MLP neurons of a small language model. Each row is named by its layer, matrix (gate and up: input weights) and neuron, and shows model dimensions 48-303. Each number is 128 + 32 x the weight over its row's rms, rounded and kept within 0 to 255. Numbers have three digits each. A neuron's up and down rows have the sign that makes its largest values positive.
After each neuron's rows, "fires in" lists the words (lower case) most often at its 100 highest values on Wikipedia text that the model never trained on.

L2.gate400:181174106070106094115120145134127072081106128157076136098110097129127185145114095139165117102153199135100104171124098105146162083142156114111109084107164113137132082145114080125110131116157104122106130102127216129118116153170133108113126153174140091102163135147147123087129128153178112162112161168158119148108181123115075169103133197154107154131126091114088170136111108109172147105186049111085129108101142115076153168143176160132095147189115086145198078143161163133126105142136107111133128074122156130182069128096181098123099102153134109065116133068103101116131132162076082103176147149138102107111164091134101148104087127145107107134105128143107082180149078121129100101119140111231077092136188145168118137176179130156087172161137103067142162090139140057123115144121145
L2.up400:129140167109147117145119086141099150104166125199154082108154114137139151167150117126176106120109137113178093119117152039097032126194071101126105196132119161127167074145104122094141081120139146110137168117141126113144163083080147099083124132164133150156105150102101131145174151088094093100149130112088130137097122159129161128178111142089185089133135097180154156104117130052116090145090142189093068085207121124143117153131101136118129120080172184173156095111146090071154107106130092217106134129163138067148092173118123160088120139077108131178126108145118162092118161130129104110145076142119148149163135169128152166165144069127147183084157107055161091115129166096126158190113092155138121088061150098108084113096141097136160143108168120188097164117172105116115152166147110
fires in: "described", "description", "established", "des", "known", "founded"

L4.gate149:115090139137071098189117203144111113102102138100108146190136128113125114074106134167099181132076121089154132165123091151138099102153120042105095113106170179137101086117114076127108165106118156129105120117093132124152089159116117092111167116118116065169130107211071044158131139179114123134125187119187027132131139164147082145105119176140065179146101129115150180168104162077142128130150097125109163111143154121162131126120131131100098129104068171117113134211107128093135148133148124103178129096114121171123166087113124082150133116128115133129143100139144171121183113176149092192135133131134121102158097141129127128074072147147200097173122106127151094096186140130110161229165116139165096130089127154176151122088138132159140157170129120160110128081122079086131143092079161
L4.up149:151161140119204142161115151068153108083097150107119129103103169125143101131098091148147170102170153050115110144136121012127154097154146158161064102148130113143105128098151191123167051142134145137110111147162113175125094109106118130150141138145144087139080113147092096116207114146163176086104135146142135169127211106202206081147193168148163076153124117120152151124099156164113122116096128153181092129092192137137131101135147093112098156093129107087124157103096123137103141142110044075154110131103158144175084180147103139157108057121129136195105112154122157161097141094186083177099171161087138089055101138150087204138146130103136154133112124096103170161098141157091135096161095117106182112123138148107087093110146108111112103092092143171182119180152102212169123130174109
fires in: "both", "other", "between", "addition"

L8.gate688:099172153133086118140142108127141058147118190115121147141107126063140125100115161142053094128041134089163080172123116188175148168164183115113170118164105129117157148118070163124149087085144134134075083138100123052122129172136133166095128134138135099073155110202124103191115129156172111117132200106145058102079180157141146159103168111112122096158164112118154133121089078148126185146162090090193133154062172099147133120102171099183134146114115094085134199133145138122122181153167138140109168113114175096180095136110158085142122131150075130143153141191194087078110152133115144149126137121104122150151158051127160142085138134103095149140157133118088122150135120068073075132114133122126166106172093099138162093126135089107129115146100134131160125099080154111134188137022122
L8.up688:121132139115146173100081133088112116133101129111080116150109158127131132116096174106118094136144070107133130103141142119113136131104078134139073091150136126125183118056091170158148049112087120085086148143066116156125166115106146091135137087156145104105154123122156117197159134191154151111130113100135148122084144093156128162156160137094107125135151144196142148147082137105118127106156141148156180178065170095186114126122158153186137120121156137136124093144122141109134186177129149166117115119148100121091106151041160140137118137173145113118109161106144167124187087131136148133117119138058113130091075106082156090085144099074140094146157104168200180124140096133159164086124175057080063182108075120121046093134151143113060146124088114164086164136122138094150111189147093
fires in: "for", "at", "during", "of", "played"

L4.gate579:171155168117080135108135143139095126096135170137122129122186108144182109075156155114168203123085155109109172170087105137136090098105051097153141191146101114101115180157110154144082134120149135170159117104130059191109179204106082140147143084170116120083116130098142135106140138119121066115118140127115092134151133114159124120109157141064156129137123127120165130150170083163160096168097131137165131144221145186119119148162163187165094117158080099118100123109091103106085133129140152092094136171091140132166197056185090148179146112066059126109104150169125113155101123109107122129191144090115106137137121125197078150109172092147124124138099081159107182129143136153079116160100116140113124123066160145119178043155126120152143120139095120122195124164150155140132167106140108
L4.up579:154143144135135187071148085142150174125131105105120068134158129102076116111145142153158123121013150135143104072121153090140071118141118166159137091117144086115179122136130179135194175131129146131134131094129112109121147122140164122073100150029147110156124117129112133173151187133142131132122140167089126133129130070089134123139080103103129098095145149108143148089161163159134136140066114097156108099146163109207151087118124145088131130079097125088145132141176101163148098176131174136208131096152158097169037128100135164181156061109157076073136135170140137144135135103135122141143178117119160172170123123128090093116090086144144139122108139096117177092174096156153160126122096124139167073150063080058108109070140101161149121104135090070127088126170056128098074167149129
fires in: "life", "career", "war", "time", "ward"

L5.gate253:149157135122131110128168101096137163102082170114137164159186097082076127085141161087166048164115180143078131100204099142155148129141145102129128102164149082207114107115083121151126109111139149091149097174124126094107084157177115163179118173121100049105104077149103113133071139173151120092052138124095095167139172159091118177132159102159119118132165094121192146115127116102136147123157127145113113175076159135109150099066104113138184081185073152185101181073092150161136109048147085094099137114118214137187111170117115157175150162088154104146178123101163123131112137096134122116189134146147157142108119079156097143126104165157108106121153077116115153096154108129105112089139076074114103108152112164138138098168170064215132130134123060057115175104161126113140138116121105
L5.up253:110085143127134111130144123072185134138118157180118145141154165103118106144112157169110119157161164122182108125109060165114131090149109155108075145102106085132122107125075060111138084090130152169121093152145097098128131174139156174159154148134118047118119159140149110128075139155169094105101120155145116170147119160176070160119110066161077095169068053103145186076229115134189139171179166143146140093109117082082135131120119156140100124162117126160077103083156132143120163144117105114142170092124148103110142177151150162097051106135110174125109090090143170055131051104155135099127148119142186172133156098080113111092110113173100066164156110116139155116081140110072102164117073153145100125120133129167155160100144112099195120174102134129089168169169142090117157134149137
fires in: "of"

L5.gate388:095108135144142135102121154124106109086150142077094164109073181089082154140151133158171051157132170158068140181162108119148087073141147109145169111171166125165092150128110109155080148089144118153145152166118124162123120134131120176084106065159124137167081132114133078117105112166088170147130161113129145146192137152121122084121174137155138082130102124114145143142117119183080149149101146108167155163166149129060142159187096098105086150131101188127102091181136165138125129181119179177082120151129091103116185101114121068076165135176182132180100117039091158094113134149115129102105098154159174134115113089169114107161123161129140151100191121139140098082138093208147113094160177111061130146138204151173172148187148091119127158163151131108187139155120117087138101104162105
L5.up388:169114066096144113086132125176136129177160148156160103071174129123087100150142114116141046139120130108131121093103064097102122100123191122139147113186175106169175104127163174113096114130165081097115145085129186125115163085192129099111123167113120064185139124153183063117115087117150136177133125148108131180101139091153121170189132102166135119131098157112116092141109154169086147124206138092064114109127113075178209152102078119080143107139109176110136122118156067095063096165086148142117106073110142140161107101163141131110152115128125122147160156072110121106154102119102187126166122156151110176065139128151084089073106147180104122079152132190148165106136143132119087095123111164161140048131089135138163178132117067110144107185139121190156099124149098121115078075139134
fires in: "no", "noddy"

L11.gate369:159141089170085116147165169112162117117232126132063148135160157139162069141114101093161126119120145065156144150138153135229131124162188081106150127128046181165099096184089098123127149096166166100079154135151100165125128119155142126143170144147141193116083143117164158159138182143141060059131175127121165098126116089138131108098137103099066200104142183085111134157110126094073124100139099116111131127148131164159191124212149162080131140134099122178155129158147104125157151117180170154097168129101137169093132120132151088168157154141124127090146153131093146116128105091107098124096125132146152130107089108192129160114184170177131159115048191088129127105175115135158177098138174167103141100170114226098190166118125136111155158087133186128126113132146158130130100098105125
L11.up369:085079121176071109120116066127159139134149094139120120142085112108150125146078104159159123097148152099107069107157126182151064139136116134152143070132090161119119195176103101136154153163158123102110139079156160116109070116132137201153117128081126155149081093096131158140106168117105100134143105139093113119090104078143149045140085119108075142140187120092137162124062102103110153167095155229136115105166157158074087101153206117086112117167131151148174147133094112149123110138142147142107099144137106137161106119159188118151147106144123155122119191110130137084106127051087145094169084089181170094152115117164116182147094126113128069148144116140102116084097130122117142102171158177151122144166132172114088163085141140095107166107122136038152163158172079117132134074073168
fires in: "is", "can", "may", "are", "such"

L11.gate171:117149134106137118125157154156103127142135135085082130165119102154141090145076109094110058075130118150089158118099137132109108055086162096111070119085067121180143180112150138097118107131118108103098073090129132107107126121189168087170145138175124141122134077122131123208162150165127149122077159100137103177128141106106102116128087204101162180128136151083131100147065099123108126096148107074064151171052125112109132172137123142129100134123091181157072171154144126057169098096124077195122129144106100163108180157160127116141083080166147121067146132161109185053111110068099114121177093114097118124117114149122090104113155120117139111162171144203095108134113118151118175099145103134058069173135164129097191150130096156145157104125144126121185079149087139157099127159075135
L11.up171:120118212147156148149096138098157081135137154188103116151127210150126116170148130172145131087146092113125097105130166081164113148120133113128126117091079152135152120160104128129170118081135078139180141123167078081147114147211194137112119092139107112098078152156119104133114154129135156132093178091127185134141078130182128178182145124052149172203159100145154148072160158154173141086109117125125117149104214138159033148117096175169132102123140125172079158154135118097136165138122128110133171200059153118165116133139124114087132097109123089070147149164113123155213073129124101122140113179126096142136078106113099115114101094175173110169110139092147138122120055081113126099093121134156111111079125106116134113116143189135098105095102081144205098103110137101173160084118143
fires in: "after", "because", "over", "died", "following"

L6.gate268:119110160183058101116118137178138110138069121097098129130104181120084132133129118086147142149136181071104160193178127133102172136145137110089111185150071132154142110132081137159135109084125132191146109123095123098121088164165062100121113104125098137140132097116114191134113110155111115131142132172142092133120138103167067151147149098124069132162140098161129145141144136126112132098110093063095133153136077107101100170104132145158072123132145147183117181161165146139090112136113095114166149100104144105194188149106078080153093152154147141093185103120171128158122155145145157152163100111187119103163119116161132124017122152129190098156143075161127217127142134150182103075125108111126183095119093147134084112153118139087087174033134153131121133141167091106133132075117121
L6.up268:120064115131154119182100105148152149167104087205094158051105140116224124107076136092105131149114176093097134143128088153130129193122135130129138107126122100155093096104171121118145085150152178125203106123139094071123138146080120033101180117163137106189141137168091083143160173119163112134096152195103154144164173101079137112139157099144152130120148146084129126105174098154098089134119129167115110123089128110134174154126160118111136140100118105116102113158051178148144148153145116136090175137095167151141022029127154145149121159123177092077116130105162159150113126118104123133104137194151162107117078119111089187048159132128168151131108182152101122105085154153122092088093145137120112125128131100111123119170082085071136093110115164132079156109125154084121137116163135
fires in: "made", "make", "most", "makes"